{
  "head_dim": 32,
  "activation": "squared_relu",
  "norm": "rmsnorm",
  "norm_eps": 1e-05,
  "rope_base": 42100.0,
  "init_std_qkv": 0.0194,
  "lr": 0.0146,
  "beta1": 0.95,
  "schedule": "wsd",
  "train_tokens": 615600000,
  "steps": 4697,
  "dataset": "wikipedia_en"
}
MLP neurons of a small language model. Each row is named by its layer, matrix (up: input weights) and neuron, and shows model dimensions 128-255. Each number is 200 + 30 x the weight over its row's rms, rounded and kept within 0 to 999.
A block is one neuron, or neurons of one layer that tend to fire together. After each block is what it responds to, as a language model described it from the Wikipedia text at the highest values.

L2.up392,223,266,222,190,182,167,198,216,140,232,214,210,196,195,161,144,234,229,156,222,161,189,199,244,202,199,223,228,181,206,307,166,168,218,213,264,218,200,180,167,227,219,241,183,160,196,203,229,206,189,190,191,206,192,221,198,214,247,252,203,185,211,189,212,183,212,236,230,223,234,188,170,172,208,217,185,269,264,221,197,169,196,235,211,202,202,175,208,279,239,189,219,188,166,242,176,230,246,200,186,207,171,192,253,184,195,192,180,197,209,215,249,253,156,206,206,224,167,170,196,209,226,202,202,224,194,174,173
L2.up490,167,204,219,217,191,183,211,203,224,194,218,173,182,135,189,177,203,197,186,250,204,236,256,207,211,166,222,195,219,218,244,220,212,199,190,192,222,249,197,201,225,196,207,169,192,200,170,188,197,195,220,206,235,194,227,196,211,195,235,203,160,174,185,232,233,198,262,162,219,200,215,197,138,242,193,190,214,202,184,169,217,221,185,192,207,181,161,181,220,189,184,149,205,181,249,186,162,204,221,169,178,273,175,161,190,240,169,157,203,170,187,204,214,224,211,185,217,203,141,207,217,240,234,164,251,177,184,204
L2.up561,181,186,227,116,190,212,241,231,200,192,165,191,212,208,204,216,204,186,174,152,144,205,178,182,146,242,211,226,209,196,173,222,249,219,177,192,233,230,171,236,217,181,249,251,221,176,216,206,214,175,233,162,169,240,174,234,179,181,192,227,192,215,232,206,197,184,176,206,270,203,141,206,188,229,171,155,182,201,224,203,168,204,227,212,232,172,200,165,263,193,212,195,176,183,205,171,189,214,255,223,222,192,227,207,221,187,207,168,211,212,167,194,273,146,230,223,141,181,153,240,233,215,222,168,190,217,170,213
L2.up983,206,186,239,234,189,217,201,213,203,206,204,187,182,230,216,167,156,204,247,200,149,103,176,202,265,186,194,170,201,168,231,209,180,257,196,204,218,212,190,236,253,185,216,213,125,210,178,196,175,219,174,212,177,219,209,155,220,133,229,175,161,197,196,176,199,219,199,210,225,182,236,206,154,243,249,222,219,167,215,219,215,148,220,255,191,229,198,215,225,202,215,230,189,195,197,217,201,179,186,197,224,177,185,256,211,153,182,248,233,198,181,216,177,278,212,183,204,266,190,163,190,231,180,190,223,234,231,186
L2.up1000,193,203,217,192,177,175,250,162,217,208,240,164,235,184,186,210,204,158,242,230,198,302,172,173,180,173,175,217,143,189,121,200,205,187,238,193,211,222,197,243,237,256,204,171,123,247,186,188,185,206,196,201,175,220,206,172,239,179,179,161,172,187,202,201,200,221,216,187,195,183,185,212,209,226,158,234,227,192,207,254,220,169,179,198,155,202,153,225,243,159,188,197,209,221,200,194,175,204,181,197,220,217,224,208,245,178,203,242,173,199,180,215,214,159,254,215,132,210,157,212,232,246,248,210,218,190,182,219
L2.up1068,190,199,260,213,167,167,184,198,188,229,216,240,212,234,249,177,183,266,200,195,190,222,245,166,232,177,227,164,201,205,223,192,172,196,243,200,249,179,212,132,173,154,183,221,141,221,222,188,203,199,195,220,177,234,269,180,219,245,176,221,168,201,208,216,219,193,243,221,230,203,249,183,204,227,188,158,177,232,127,140,214,214,158,205,219,242,190,128,253,238,162,187,219,214,199,178,224,186,169,174,208,183,218,172,179,227,158,191,187,135,177,204,185,238,211,198,218,227,218,162,151,198,247,252,229,211,194,165
L2.up1273,184,225,247,219,139,205,234,171,146,200,214,248,230,185,198,206,199,240,144,220,198,251,162,198,218,228,217,157,225,244,192,211,194,225,200,202,178,136,170,211,194,167,245,171,168,178,214,240,191,183,237,231,218,235,185,161,219,257,185,147,191,209,248,253,229,226,178,221,118,209,245,151,204,191,135,159,218,180,158,221,154,220,198,163,248,213,177,201,247,184,250,175,180,181,181,191,224,198,234,219,203,165,165,223,141,158,216,196,264,193,237,216,202,221,176,181,187,210,175,213,204,187,166,216,207,191,224,163
L2.up1411,242,185,265,190,223,185,162,172,142,211,243,245,174,218,183,254,205,208,240,159,228,273,237,202,231,234,223,193,240,191,199,201,222,230,174,168,195,187,242,216,202,175,232,170,201,181,191,248,252,160,170,189,204,224,175,209,224,240,201,230,198,166,208,228,148,202,204,209,215,226,184,235,183,175,165,187,156,195,181,194,152,176,184,221,231,219,172,201,202,254,195,184,170,211,212,215,190,196,211,230,223,168,213,204,275,172,232,233,217,213,195,208,240,174,205,162,154,206,191,187,191,219,221,198,169,218,175,245
Description: Adjectives of size, height or position, often comparatives, e.g. larger, higher, smaller, lower, high, middle; weaker on color or direction words such as blue, south.

L7.up521,247,218,246,174,188,193,168,201,173,268,213,186,195,196,220,222,181,178,183,203,193,213,210,159,207,172,179,187,185,175,204,202,212,158,188,208,259,166,152,177,203,153,207,213,214,221,202,215,195,229,182,175,177,231,169,222,183,191,156,230,199,203,209,182,223,214,215,203,164,199,150,200,207,235,179,212,282,228,195,221,143,203,202,221,171,159,181,242,270,210,160,199,176,209,193,192,258,190,274,200,184,151,217,144,222,191,231,200,235,269,263,226,220,177,249,230,151,207,177,195,232,196,165,213,234,173,225,196
L7.up611,172,176,182,192,215,235,231,187,155,253,211,187,184,207,203,217,275,198,207,196,227,199,156,214,235,195,251,194,259,215,182,187,202,173,188,198,183,205,227,239,145,187,216,173,218,219,230,230,185,211,246,173,151,206,230,161,174,220,141,174,167,124,209,165,221,181,203,208,183,226,152,166,235,256,236,178,196,229,252,188,198,211,222,181,210,230,172,200,200,245,164,199,214,188,132,224,245,196,204,252,200,170,250,229,258,199,226,182,209,249,164,170,187,175,185,190,223,200,193,216,208,219,174,178,185,184,209,158
L7.up741,231,187,190,219,212,191,184,199,195,202,223,225,223,217,205,201,247,220,188,214,225,199,211,181,163,146,193,246,188,212,175,239,175,216,176,233,225,152,135,256,160,222,228,221,195,183,239,205,159,206,214,201,142,189,232,268,193,222,154,189,213,166,215,215,204,254,235,225,242,197,169,236,240,160,199,197,200,254,240,203,193,197,190,201,162,176,193,182,226,207,213,188,199,212,176,232,228,197,222,135,164,163,207,174,257,259,148,219,165,183,176,222,218,194,201,220,255,200,204,216,161,223,206,190,235,195,178,206
L7.up972,171,208,139,220,202,197,205,203,221,138,199,250,183,184,165,169,168,229,198,171,194,135,174,208,185,179,248,192,212,195,249,212,158,252,188,211,212,249,234,222,201,206,208,231,170,251,205,212,180,186,265,176,205,186,200,233,226,203,128,240,161,153,159,220,206,144,179,169,179,200,237,136,214,194,247,241,198,231,203,203,197,225,210,189,257,158,166,225,246,231,165,168,206,186,200,209,222,199,213,209,156,233,204,184,200,141,244,193,207,182,249,206,199,196,197,184,245,147,208,157,173,223,184,259,207,253,202,212
L7.up995,157,177,185,222,222,221,203,255,178,237,190,261,162,178,161,185,182,174,222,228,191,193,186,215,216,210,186,159,242,157,218,134,191,262,210,291,182,165,133,273,158,198,218,178,167,152,187,149,191,231,238,187,192,194,207,233,204,222,178,144,123,219,208,249,259,173,162,267,206,220,139,193,196,178,227,193,133,188,228,215,141,241,177,228,207,147,173,212,224,219,156,238,237,224,182,206,271,243,182,194,177,150,212,150,185,207,194,214,161,196,196,181,148,170,201,148,210,152,140,217,198,203,220,234,200,209,212,204
L7.up1180,188,183,219,166,182,238,199,195,150,238,154,251,154,233,211,198,181,195,245,211,190,188,221,210,208,194,241,217,212,224,215,212,219,173,220,218,210,234,168,211,160,141,192,205,230,145,192,208,166,195,218,226,225,193,211,184,174,180,158,154,187,254,212,170,229,203,184,183,178,161,181,255,218,212,168,215,144,229,225,199,165,190,241,206,231,135,184,148,234,224,189,205,175,197,254,245,255,138,195,182,143,175,204,171,189,161,251,213,233,251,259,199,228,162,216,212,194,175,215,196,211,179,160,241,212,215,148,196
L7.up1266,153,229,110,198,216,190,197,234,224,185,156,173,219,215,201,228,187,252,218,206,229,196,160,243,185,158,218,171,235,164,212,175,216,179,213,188,182,266,207,185,214,246,260,191,238,157,211,177,232,204,193,209,196,229,204,216,231,217,197,270,186,221,173,200,238,198,183,221,210,214,186,117,186,209,186,261,119,212,246,212,174,229,225,164,198,188,203,161,127,251,229,208,164,153,165,208,231,170,168,194,166,199,203,201,187,220,172,204,194,221,200,231,210,200,175,168,209,216,226,175,177,270,210,227,223,235,204,205
L7.up1303,182,186,176,245,154,218,154,141,201,186,168,199,204,189,222,208,226,219,247,163,172,221,233,143,193,228,222,209,225,210,213,190,201,207,192,134,221,161,198,242,186,154,226,176,200,215,206,224,185,155,239,140,248,180,215,184,205,221,218,172,184,213,224,218,249,179,251,228,143,181,182,231,230,224,217,258,238,200,260,194,135,192,218,206,222,203,179,182,199,212,148,195,196,226,157,251,212,212,216,213,122,172,231,202,186,207,162,241,187,214,231,200,179,169,188,195,211,221,160,213,144,196,151,183,222,226,215,185
Description: The word piece right after a lone capital letter that begins a split proper name, e.g. B-om (Bomberman, Bom Jesus), B-ast-os, B-og-otá, M-ys-ore.

L7.up176,213,204,146,181,215,212,179,136,198,213,174,197,171,210,238,202,147,246,211,233,292,212,187,224,231,200,193,160,147,189,213,188,218,257,245,223,233,210,248,256,172,248,199,182,156,219,185,190,221,228,198,214,217,230,222,219,225,217,179,173,180,223,137,191,249,191,239,156,259,163,203,209,252,189,195,221,178,217,217,186,212,174,233,158,174,140,205,209,224,262,167,161,229,138,243,233,179,227,196,212,212,203,153,195,141,227,170,177,271,244,225,235,148,202,184,170,195,197,195,277,218,261,225,236,230,190,166,192
L7.up189,211,174,220,214,219,216,209,188,212,183,174,207,196,153,236,207,172,197,212,192,233,184,186,215,190,208,213,184,177,270,241,214,167,170,158,186,199,162,187,196,187,154,187,202,221,237,177,193,200,170,218,245,227,291,138,223,170,197,228,254,189,189,183,232,150,190,190,252,202,233,164,187,222,172,221,234,169,211,199,232,195,223,196,204,197,144,239,228,245,145,206,236,155,244,174,185,156,240,179,183,251,204,213,198,210,193,197,222,214,214,171,175,224,199,207,192,207,216,251,203,251,192,206,196,203,243,243,228
L7.up368,194,219,235,233,250,239,125,229,178,196,192,251,145,226,167,270,204,179,197,245,169,200,225,202,130,162,204,223,209,226,197,196,164,178,220,225,164,204,241,228,203,180,222,182,230,287,169,189,217,175,228,212,216,196,185,124,194,197,187,181,197,208,199,164,222,239,145,222,161,209,195,180,195,228,201,165,216,224,196,217,203,251,206,205,203,176,189,204,217,142,228,227,166,164,189,210,237,179,225,205,211,227,163,177,199,179,205,151,207,217,167,186,225,163,182,193,231,245,149,177,217,174,219,136,177,176,222,190
L7.up501,216,208,240,189,255,169,187,196,119,176,206,242,150,183,192,207,205,243,163,180,229,231,177,159,179,183,229,225,202,186,218,176,204,195,159,213,175,214,159,201,180,196,120,226,162,181,186,174,216,178,193,210,191,184,198,196,189,155,156,202,144,185,188,165,235,139,205,199,208,208,190,183,233,222,150,258,185,190,146,223,177,229,195,215,176,166,194,141,244,236,159,191,192,242,206,209,189,234,183,236,223,203,223,179,204,247,199,230,262,192,222,172,238,218,218,204,187,220,171,197,132,214,214,120,168,235,167,202
L7.up630,229,173,200,230,188,218,149,183,202,179,196,220,214,175,209,178,198,247,209,209,265,222,215,192,188,235,228,203,183,200,224,217,227,199,189,190,224,170,211,186,191,211,152,206,200,206,184,202,224,233,232,246,211,142,199,149,170,187,213,193,124,217,201,204,201,237,275,193,199,219,211,154,190,169,247,242,156,168,103,241,236,238,202,226,236,171,220,190,242,182,170,184,133,182,201,223,233,239,204,219,247,213,195,198,256,245,190,174,196,212,168,185,195,153,186,191,215,183,189,228,178,218,234,138,231,231,225,226
L7.up897,258,224,229,246,260,258,145,186,158,246,251,184,187,161,208,201,201,202,183,182,181,237,141,170,203,172,241,204,238,173,179,164,179,266,137,184,202,186,222,238,225,198,221,183,146,249,175,159,201,197,200,256,220,189,138,146,176,192,188,142,171,177,171,211,135,199,186,171,208,156,224,195,173,186,162,219,201,207,234,236,200,181,216,176,144,204,181,210,188,224,136,132,213,205,232,179,156,223,226,190,202,205,183,185,220,248,173,213,166,235,212,206,186,205,201,192,198,217,189,180,175,247,181,161,202,175,158,230
L7.up1288,184,218,181,219,189,232,252,176,135,153,233,208,190,189,204,224,157,187,227,209,251,204,193,228,243,192,237,217,207,139,254,193,223,164,164,200,232,178,234,215,165,228,228,176,197,199,199,204,245,182,222,217,201,161,169,207,209,191,155,191,232,164,177,194,219,207,142,158,220,168,185,259,179,235,162,258,176,214,171,219,214,230,166,163,160,174,232,129,241,175,183,246,215,214,258,236,242,196,225,234,219,172,195,199,200,194,196,205,232,166,223,199,171,175,216,232,189,202,258,269,213,227,231,192,201,226,241,163
L7.up1445,181,232,135,289,161,214,201,207,229,210,192,204,192,205,213,181,172,234,182,201,199,218,196,229,219,198,166,196,223,224,216,189,183,226,210,204,162,202,188,164,176,175,176,198,239,198,206,178,244,217,184,189,227,224,251,221,185,175,163,222,194,195,143,217,215,163,181,169,234,192,148,237,177,232,220,189,152,226,152,239,154,214,196,212,202,128,229,200,232,255,199,262,198,234,212,270,245,186,205,221,235,188,202,170,214,217,194,165,215,201,140,231,194,221,188,194,173,225,232,224,190,236,213,229,191,202,201,249
Description: Final digit of a four-digit year in dates like "In 1993," or "on 21 October 1912", plus scene-setting "there"/"night"/"day" openers.

L9.up577,250,189,146,164,191,174,264,171,198,210,146,166,172,226,234,171,241,244,191,257,181,249,193,187,183,166,223,196,217,145,201,235,191,232,205,199,191,181,210,267,170,224,183,231,198,226,232,191,168,194,188,176,231,218,266,216,223,226,192,233,200,232,166,234,162,177,202,156,196,198,212,192,164,229,219,219,152,235,195,219,146,196,192,172,150,197,215,160,154,220,237,223,230,184,205,229,220,263,229,198,196,184,213,250,210,198,184,202,203,204,174,187,206,217,181,212,207,205,195,240,227,211,218,236,160,192,169,206
Description: Commas closing a sentence-opening time or circumstance phrase, chiefly "In 1991," or "On 18 May 2013,", also "After she leaves,"; weaker on section-heading ends and numbers.

L2.up58,228,193,210,235,187,216,168,153,201,186,190,232,190,153,204,219,211,244,242,232,242,212,180,217,174,209,258,179,204,246,241,193,201,202,231,234,182,203,224,200,181,162,198,202,225,135,194,164,291,207,147,261,242,167,189,233,174,164,164,190,239,218,173,233,233,199,207,148,226,233,229,238,150,193,138,155,205,236,187,207,187,167,174,218,198,197,239,185,208,246,221,166,205,160,218,168,228,162,237,201,155,176,243,205,177,261,184,178,209,234,176,150,183,187,258,254,235,184,211,166,209,218,226,206,187,169,216,216
L2.up186,226,243,204,217,213,235,170,215,183,203,188,205,199,215,225,198,215,193,191,182,192,213,214,243,123,142,231,191,168,213,236,160,195,223,249,204,219,294,276,213,191,184,153,158,224,201,214,220,267,192,169,243,265,195,174,219,151,94,182,198,236,186,171,248,162,224,179,236,183,238,270,185,196,215,198,186,206,187,167,199,206,205,190,123,200,263,233,200,216,218,206,200,177,144,248,219,186,208,179,265,233,228,231,194,205,191,132,198,166,210,215,150,213,157,218,259,207,199,149,176,160,227,164,218,187,236,242,225
L2.up286,206,169,140,198,175,230,188,227,229,230,151,221,179,154,247,157,249,191,189,231,194,133,230,213,145,172,211,207,249,182,218,206,187,228,159,201,216,254,238,231,199,225,167,187,247,222,203,201,259,261,175,270,152,162,220,199,216,189,139,184,236,186,206,207,248,185,192,196,190,233,169,199,240,207,231,224,216,192,157,177,143,174,195,212,142,225,227,192,211,182,198,153,201,189,181,239,183,193,177,190,210,181,215,214,182,197,181,225,227,202,215,229,216,164,198,184,247,180,223,181,215,211,222,189,212,200,181,198
L2.up591,189,195,183,207,198,194,236,178,149,224,226,204,233,204,207,188,192,187,183,227,201,254,213,201,196,205,235,261,226,205,191,205,158,203,214,188,189,214,199,207,176,116,183,214,270,221,181,158,207,231,179,202,300,221,172,268,237,182,240,158,229,180,200,261,205,196,182,159,179,191,193,198,146,214,169,140,171,270,190,180,236,164,231,222,219,155,261,187,226,175,236,192,222,209,161,185,203,215,242,199,201,196,253,203,171,210,201,156,170,202,210,237,237,235,235,201,206,261,205,185,231,185,275,207,215,228,228,183
L2.up756,208,210,250,194,247,193,162,193,185,200,210,199,291,175,233,222,173,240,212,226,204,233,200,184,164,228,171,244,246,212,149,221,227,215,198,216,190,220,213,213,184,228,204,149,134,170,226,216,245,186,229,222,210,186,173,230,179,253,172,179,215,159,187,180,211,209,160,170,180,205,228,195,199,227,155,216,178,125,201,219,251,229,171,152,195,180,203,185,192,150,201,252,120,209,261,172,190,205,229,219,221,154,216,213,209,188,179,208,218,197,165,159,220,239,219,204,194,193,202,203,213,237,229,199,196,231,172,205
L2.up1042,190,153,212,207,252,174,251,215,161,220,201,233,245,179,180,185,232,207,211,225,235,179,251,232,237,214,191,190,189,204,173,216,197,165,239,168,171,249,240,199,157,177,180,156,158,165,219,187,268,199,208,280,263,164,190,176,168,198,173,181,190,193,208,192,204,231,181,223,201,192,228,202,174,204,221,179,180,235,176,204,220,238,260,132,154,251,221,189,207,202,193,156,184,176,158,183,206,186,190,193,218,230,191,180,194,233,182,198,169,201,190,205,225,178,233,221,226,209,199,208,199,199,182,159,155,216,195,193
L2.up1051,239,237,208,166,199,216,172,222,228,243,202,257,239,206,173,124,158,210,195,234,201,174,230,154,177,259,202,199,192,198,217,203,221,197,162,176,177,237,200,227,192,233,211,219,206,221,190,176,205,208,211,248,196,184,209,184,184,214,207,204,181,156,187,198,197,277,238,160,184,212,163,246,255,230,218,233,210,122,190,194,180,191,211,192,206,221,202,150,122,162,171,202,187,148,266,230,184,190,188,233,230,242,212,143,214,235,183,205,204,203,164,142,255,260,203,199,201,181,193,187,225,232,222,193,170,239,152,212
L2.up1437,210,250,189,201,186,257,167,172,166,276,216,193,209,124,220,145,164,178,201,262,232,209,191,171,131,178,232,225,228,187,205,205,152,184,254,180,205,246,198,172,238,237,209,266,198,188,225,200,203,168,179,195,207,186,204,171,207,182,188,207,175,222,164,199,176,151,205,184,184,218,200,173,249,221,171,248,189,219,208,156,194,212,230,157,217,188,252,197,166,174,174,233,196,204,239,182,178,254,191,234,207,156,214,183,211,185,149,199,214,246,191,121,261,157,210,218,247,218,153,193,197,245,213,197,206,205,203,230
Description: The last digit of four-digit years, split after the first three digits like 201, 197 or 194, in dates, citations and headings, e.g. 197-8, 201-5.

L7.up3,234,229,218,202,164,213,182,168,122,210,174,163,175,245,173,205,238,216,156,175,197,195,190,186,201,213,235,202,198,183,230,174,204,134,199,232,167,197,199,167,189,183,188,187,239,242,169,175,200,251,214,143,238,182,138,164,189,193,196,199,195,190,184,155,199,208,228,209,167,190,203,210,211,175,230,149,199,224,197,211,219,267,186,182,144,162,199,175,184,192,267,197,206,208,204,179,227,167,181,189,190,172,218,170,218,200,182,217,220,253,246,194,154,139,256,163,180,134,197,183,172,160,243,227,222,203,208,195
L7.up123,181,202,206,143,147,231,196,191,204,232,169,224,152,183,131,179,173,292,215,208,228,208,192,190,228,189,112,191,239,156,276,222,158,169,222,134,150,172,165,244,205,162,222,216,185,247,177,192,209,151,210,273,221,180,198,184,148,182,181,184,197,190,183,180,187,196,210,170,202,184,231,208,164,173,201,173,209,220,163,196,160,173,188,226,190,199,173,208,223,231,223,219,175,171,210,173,146,213,182,242,159,176,243,237,142,238,218,203,225,250,182,227,222,217,204,224,182,196,161,218,207,250,175,190,195,181,162,212
L7.up211,176,250,170,191,209,256,219,155,193,199,234,217,215,252,130,184,147,166,217,168,121,256,208,171,186,145,205,138,187,169,200,177,167,208,223,226,200,202,185,174,215,171,152,273,233,183,174,210,224,162,191,190,228,207,240,163,267,194,217,195,209,179,174,208,161,241,223,193,194,178,193,201,217,182,228,170,166,236,196,223,128,236,162,218,154,180,213,146,221,204,200,176,139,202,229,192,233,157,234,224,178,234,179,196,179,191,206,208,196,171,179,190,212,185,190,271,145,209,149,178,205,194,197,176,138,199,252,184
L7.up374,262,196,233,193,222,171,241,207,165,228,207,245,222,237,166,227,168,182,180,158,190,166,184,165,260,240,162,195,239,228,198,218,154,206,231,163,128,234,171,219,227,209,184,164,218,216,155,189,151,222,171,222,202,167,204,174,175,215,225,196,204,230,206,233,162,270,204,206,153,206,244,217,217,208,183,219,275,206,198,198,161,190,206,219,161,189,223,235,239,197,205,210,177,247,166,173,203,214,204,171,179,206,220,230,243,243,185,193,213,237,202,179,185,145,171,210,215,194,192,206,227,174,212,189,163,222,164,148
L7.up733,182,199,227,168,235,156,186,200,169,186,155,162,144,222,143,178,221,225,153,231,209,169,176,229,193,187,178,195,192,185,205,243,211,260,181,214,204,139,200,186,164,183,179,186,131,190,166,164,163,227,183,196,192,147,186,138,190,240,150,130,183,209,197,153,174,241,199,204,211,236,208,150,192,164,198,168,208,218,226,148,187,259,193,238,193,238,218,199,184,161,160,204,235,144,184,196,246,253,199,163,193,216,189,217,176,226,185,206,164,241,186,201,203,183,157,191,190,217,240,178,203,162,182,177,198,208,167,218
L7.up1103,174,196,187,200,210,195,182,190,193,224,217,226,187,186,151,213,161,198,223,192,191,190,211,210,146,217,196,198,224,161,229,201,213,145,206,206,187,168,194,179,188,180,191,223,198,161,208,196,204,200,208,229,213,155,194,231,222,198,195,201,174,252,243,177,177,183,225,204,181,215,246,166,204,172,182,216,230,217,149,218,199,160,221,204,163,195,200,238,210,170,175,205,153,190,180,191,266,264,222,228,114,197,222,157,216,254,173,248,217,250,170,188,167,222,228,188,191,197,206,180,186,205,171,202,186,203,171,207
L7.up1477,272,174,216,151,119,201,213,153,143,235,196,178,160,240,176,215,223,267,179,205,183,238,247,138,157,202,156,243,168,176,176,200,178,167,203,199,237,191,249,215,204,153,187,164,208,238,208,207,214,210,182,247,226,223,166,194,244,168,214,170,254,204,198,160,214,210,197,216,177,288,173,224,232,237,266,142,175,221,189,178,223,175,204,201,190,162,205,211,226,193,149,193,236,204,211,185,203,160,101,216,210,192,182,187,198,201,173,182,228,209,242,183,201,142,230,227,185,217,232,174,241,181,178,186,212,190,199,158
L7.up1511,214,222,209,194,155,203,183,197,148,140,231,186,240,211,248,187,183,187,156,148,228,230,185,192,240,224,200,193,223,242,220,185,234,162,199,241,231,167,151,200,245,185,248,216,178,172,219,120,202,194,201,194,152,139,199,201,238,215,179,170,159,159,203,197,203,211,216,228,234,225,225,163,237,260,255,180,180,201,202,225,167,193,233,169,230,146,166,190,184,164,203,190,222,198,207,214,218,164,244,214,188,251,202,206,188,207,239,217,263,266,214,210,176,143,208,172,240,220,215,167,177,213,159,186,222,191,185,184
Description: Adjective stems of degree or rank, often before a suffix or compound part, like high(est), high(light), long(est), best, top, low.

L2.up158,182,155,173,201,174,196,249,241,232,231,199,203,232,218,152,282,244,196,122,169,158,222,160,234,234,175,130,203,224,176,203,160,172,210,182,186,245,141,214,174,217,224,148,220,227,163,198,193,228,214,187,205,225,217,225,201,171,196,199,163,172,179,222,270,254,175,255,184,228,231,183,207,257,269,174,287,165,214,251,208,191,195,185,197,221,207,223,182,254,190,236,233,194,166,160,212,160,133,226,195,170,177,226,222,225,175,197,218,166,195,154,245,198,200,242,173,215,204,259,217,184,218,177,215,182,140,233,223
L2.up447,176,196,175,219,184,207,182,219,246,154,192,161,177,240,216,224,235,240,168,185,155,220,191,251,216,251,206,156,190,173,240,234,212,262,258,211,233,154,178,182,156,198,180,176,242,206,180,199,243,207,174,191,257,257,197,242,216,187,219,195,199,227,208,208,238,142,197,221,220,226,232,203,203,236,207,231,192,175,223,177,167,177,164,219,182,176,205,104,136,230,186,201,195,212,215,223,160,205,181,188,216,187,234,247,211,180,222,154,163,216,187,215,234,220,163,252,221,204,186,164,158,175,223,205,230,226,186,235
L2.up551,167,166,134,205,192,212,272,153,213,193,226,180,248,253,173,203,192,208,163,195,193,203,187,226,160,176,214,243,261,264,193,179,201,217,160,185,198,183,199,228,175,211,207,173,194,192,191,247,198,139,210,170,299,234,168,163,247,148,241,194,122,137,176,215,243,214,249,199,224,208,227,170,248,173,146,230,212,192,215,203,204,188,184,241,218,239,202,163,185,244,181,182,206,198,203,271,180,194,139,157,181,147,206,245,174,233,185,142,181,218,224,156,184,216,149,208,196,201,198,264,181,214,141,199,222,196,231,169
L2.up572,184,213,228,152,255,214,231,210,210,178,190,233,250,209,201,197,279,225,232,195,234,209,185,169,250,212,159,197,201,203,218,223,197,159,257,212,216,194,203,195,177,167,167,178,187,214,245,168,236,180,216,206,215,213,177,202,179,225,196,171,172,214,168,218,244,208,186,223,183,240,187,188,126,154,138,222,213,202,236,142,123,247,198,222,201,202,199,171,172,258,217,217,190,213,220,197,238,202,166,161,111,130,184,215,215,233,188,185,156,202,173,211,164,220,217,222,216,211,209,216,184,251,179,196,188,184,193,215
L2.up1014,182,167,209,221,210,142,160,198,153,171,200,149,224,203,170,234,175,248,162,177,216,185,220,201,143,254,258,237,207,163,179,197,250,199,219,169,189,193,196,209,167,234,189,215,187,196,222,193,205,249,201,198,176,145,189,215,194,217,152,187,186,223,217,154,228,209,256,223,127,154,216,151,159,185,236,163,225,198,183,170,192,167,165,168,172,195,152,188,207,202,204,165,208,211,196,188,205,171,239,221,189,174,194,184,171,205,194,211,199,199,225,214,202,154,248,182,198,209,170,190,160,164,195,236,284,224,172,257
L2.up1035,148,181,184,207,178,189,240,228,139,207,189,151,228,282,195,209,217,221,164,194,175,201,214,190,234,189,172,175,164,229,166,206,213,201,199,243,214,207,215,162,158,184,201,204,169,212,222,195,247,223,191,185,185,187,153,158,200,179,198,221,178,152,216,140,287,181,190,239,213,240,189,189,219,168,202,185,188,187,161,216,125,246,253,244,214,212,206,191,230,137,202,183,164,227,217,172,248,247,182,132,238,174,240,160,211,194,182,249,180,215,167,214,228,226,161,148,252,223,263,203,243,175,206,192,219,221,212,239
L2.up1123,175,186,182,182,205,214,176,211,215,232,228,238,164,216,202,192,247,165,172,266,209,219,214,180,167,246,221,187,163,180,197,246,149,174,172,162,154,195,186,166,206,191,228,175,228,187,274,222,198,208,213,220,220,224,211,194,192,224,183,145,203,192,193,174,190,196,200,194,200,212,228,226,244,195,143,212,173,172,201,180,197,169,173,170,204,192,170,198,205,240,172,206,203,241,251,216,242,205,183,210,176,161,211,190,200,168,207,172,113,205,200,159,212,187,214,153,217,204,198,216,212,193,206,145,188,236,217,230
L2.up1497,128,140,171,234,165,244,225,238,180,257,184,214,209,173,199,195,241,178,197,188,222,184,162,209,187,185,228,234,229,204,209,190,220,167,243,232,211,184,228,213,199,188,177,189,210,194,186,170,199,210,218,153,217,222,155,186,226,186,197,207,193,151,164,169,192,180,211,226,251,206,247,199,176,270,162,209,189,156,153,152,164,231,145,208,198,182,208,154,220,234,224,203,262,239,165,185,190,222,147,257,172,226,168,160,162,191,151,160,228,147,238,244,169,233,202,224,232,165,182,155,212,211,170,164,167,230,216,204
Description: Final words or pieces closing multiword names and compounds, especially "Hall" in venue names (City Hall, assembly hall), also Park, Award, Center, Court, and word endings like -om, -ell, -op.

L9.up203,212,221,153,219,214,203,223,167,232,220,204,218,197,224,209,172,184,212,172,172,228,206,189,271,178,208,269,191,184,204,236,240,178,179,188,165,179,196,196,223,189,224,251,247,178,175,225,226,189,218,189,204,158,199,216,230,185,192,188,198,193,174,245,209,239,208,214,239,210,279,183,248,198,214,207,203,240,210,164,205,176,166,215,172,191,197,168,180,196,131,166,224,226,172,200,183,208,191,193,223,188,191,264,232,193,187,278,192,185,215,235,212,212,187,216,191,212,189,263,169,265,207,186,176,204,172,232,211
Description: Second sub-word piece of a word split into fragments, usually right after a short opening piece such as B, A, a or qu, e.g. b-ed-side, B-ath, A-qu-atics.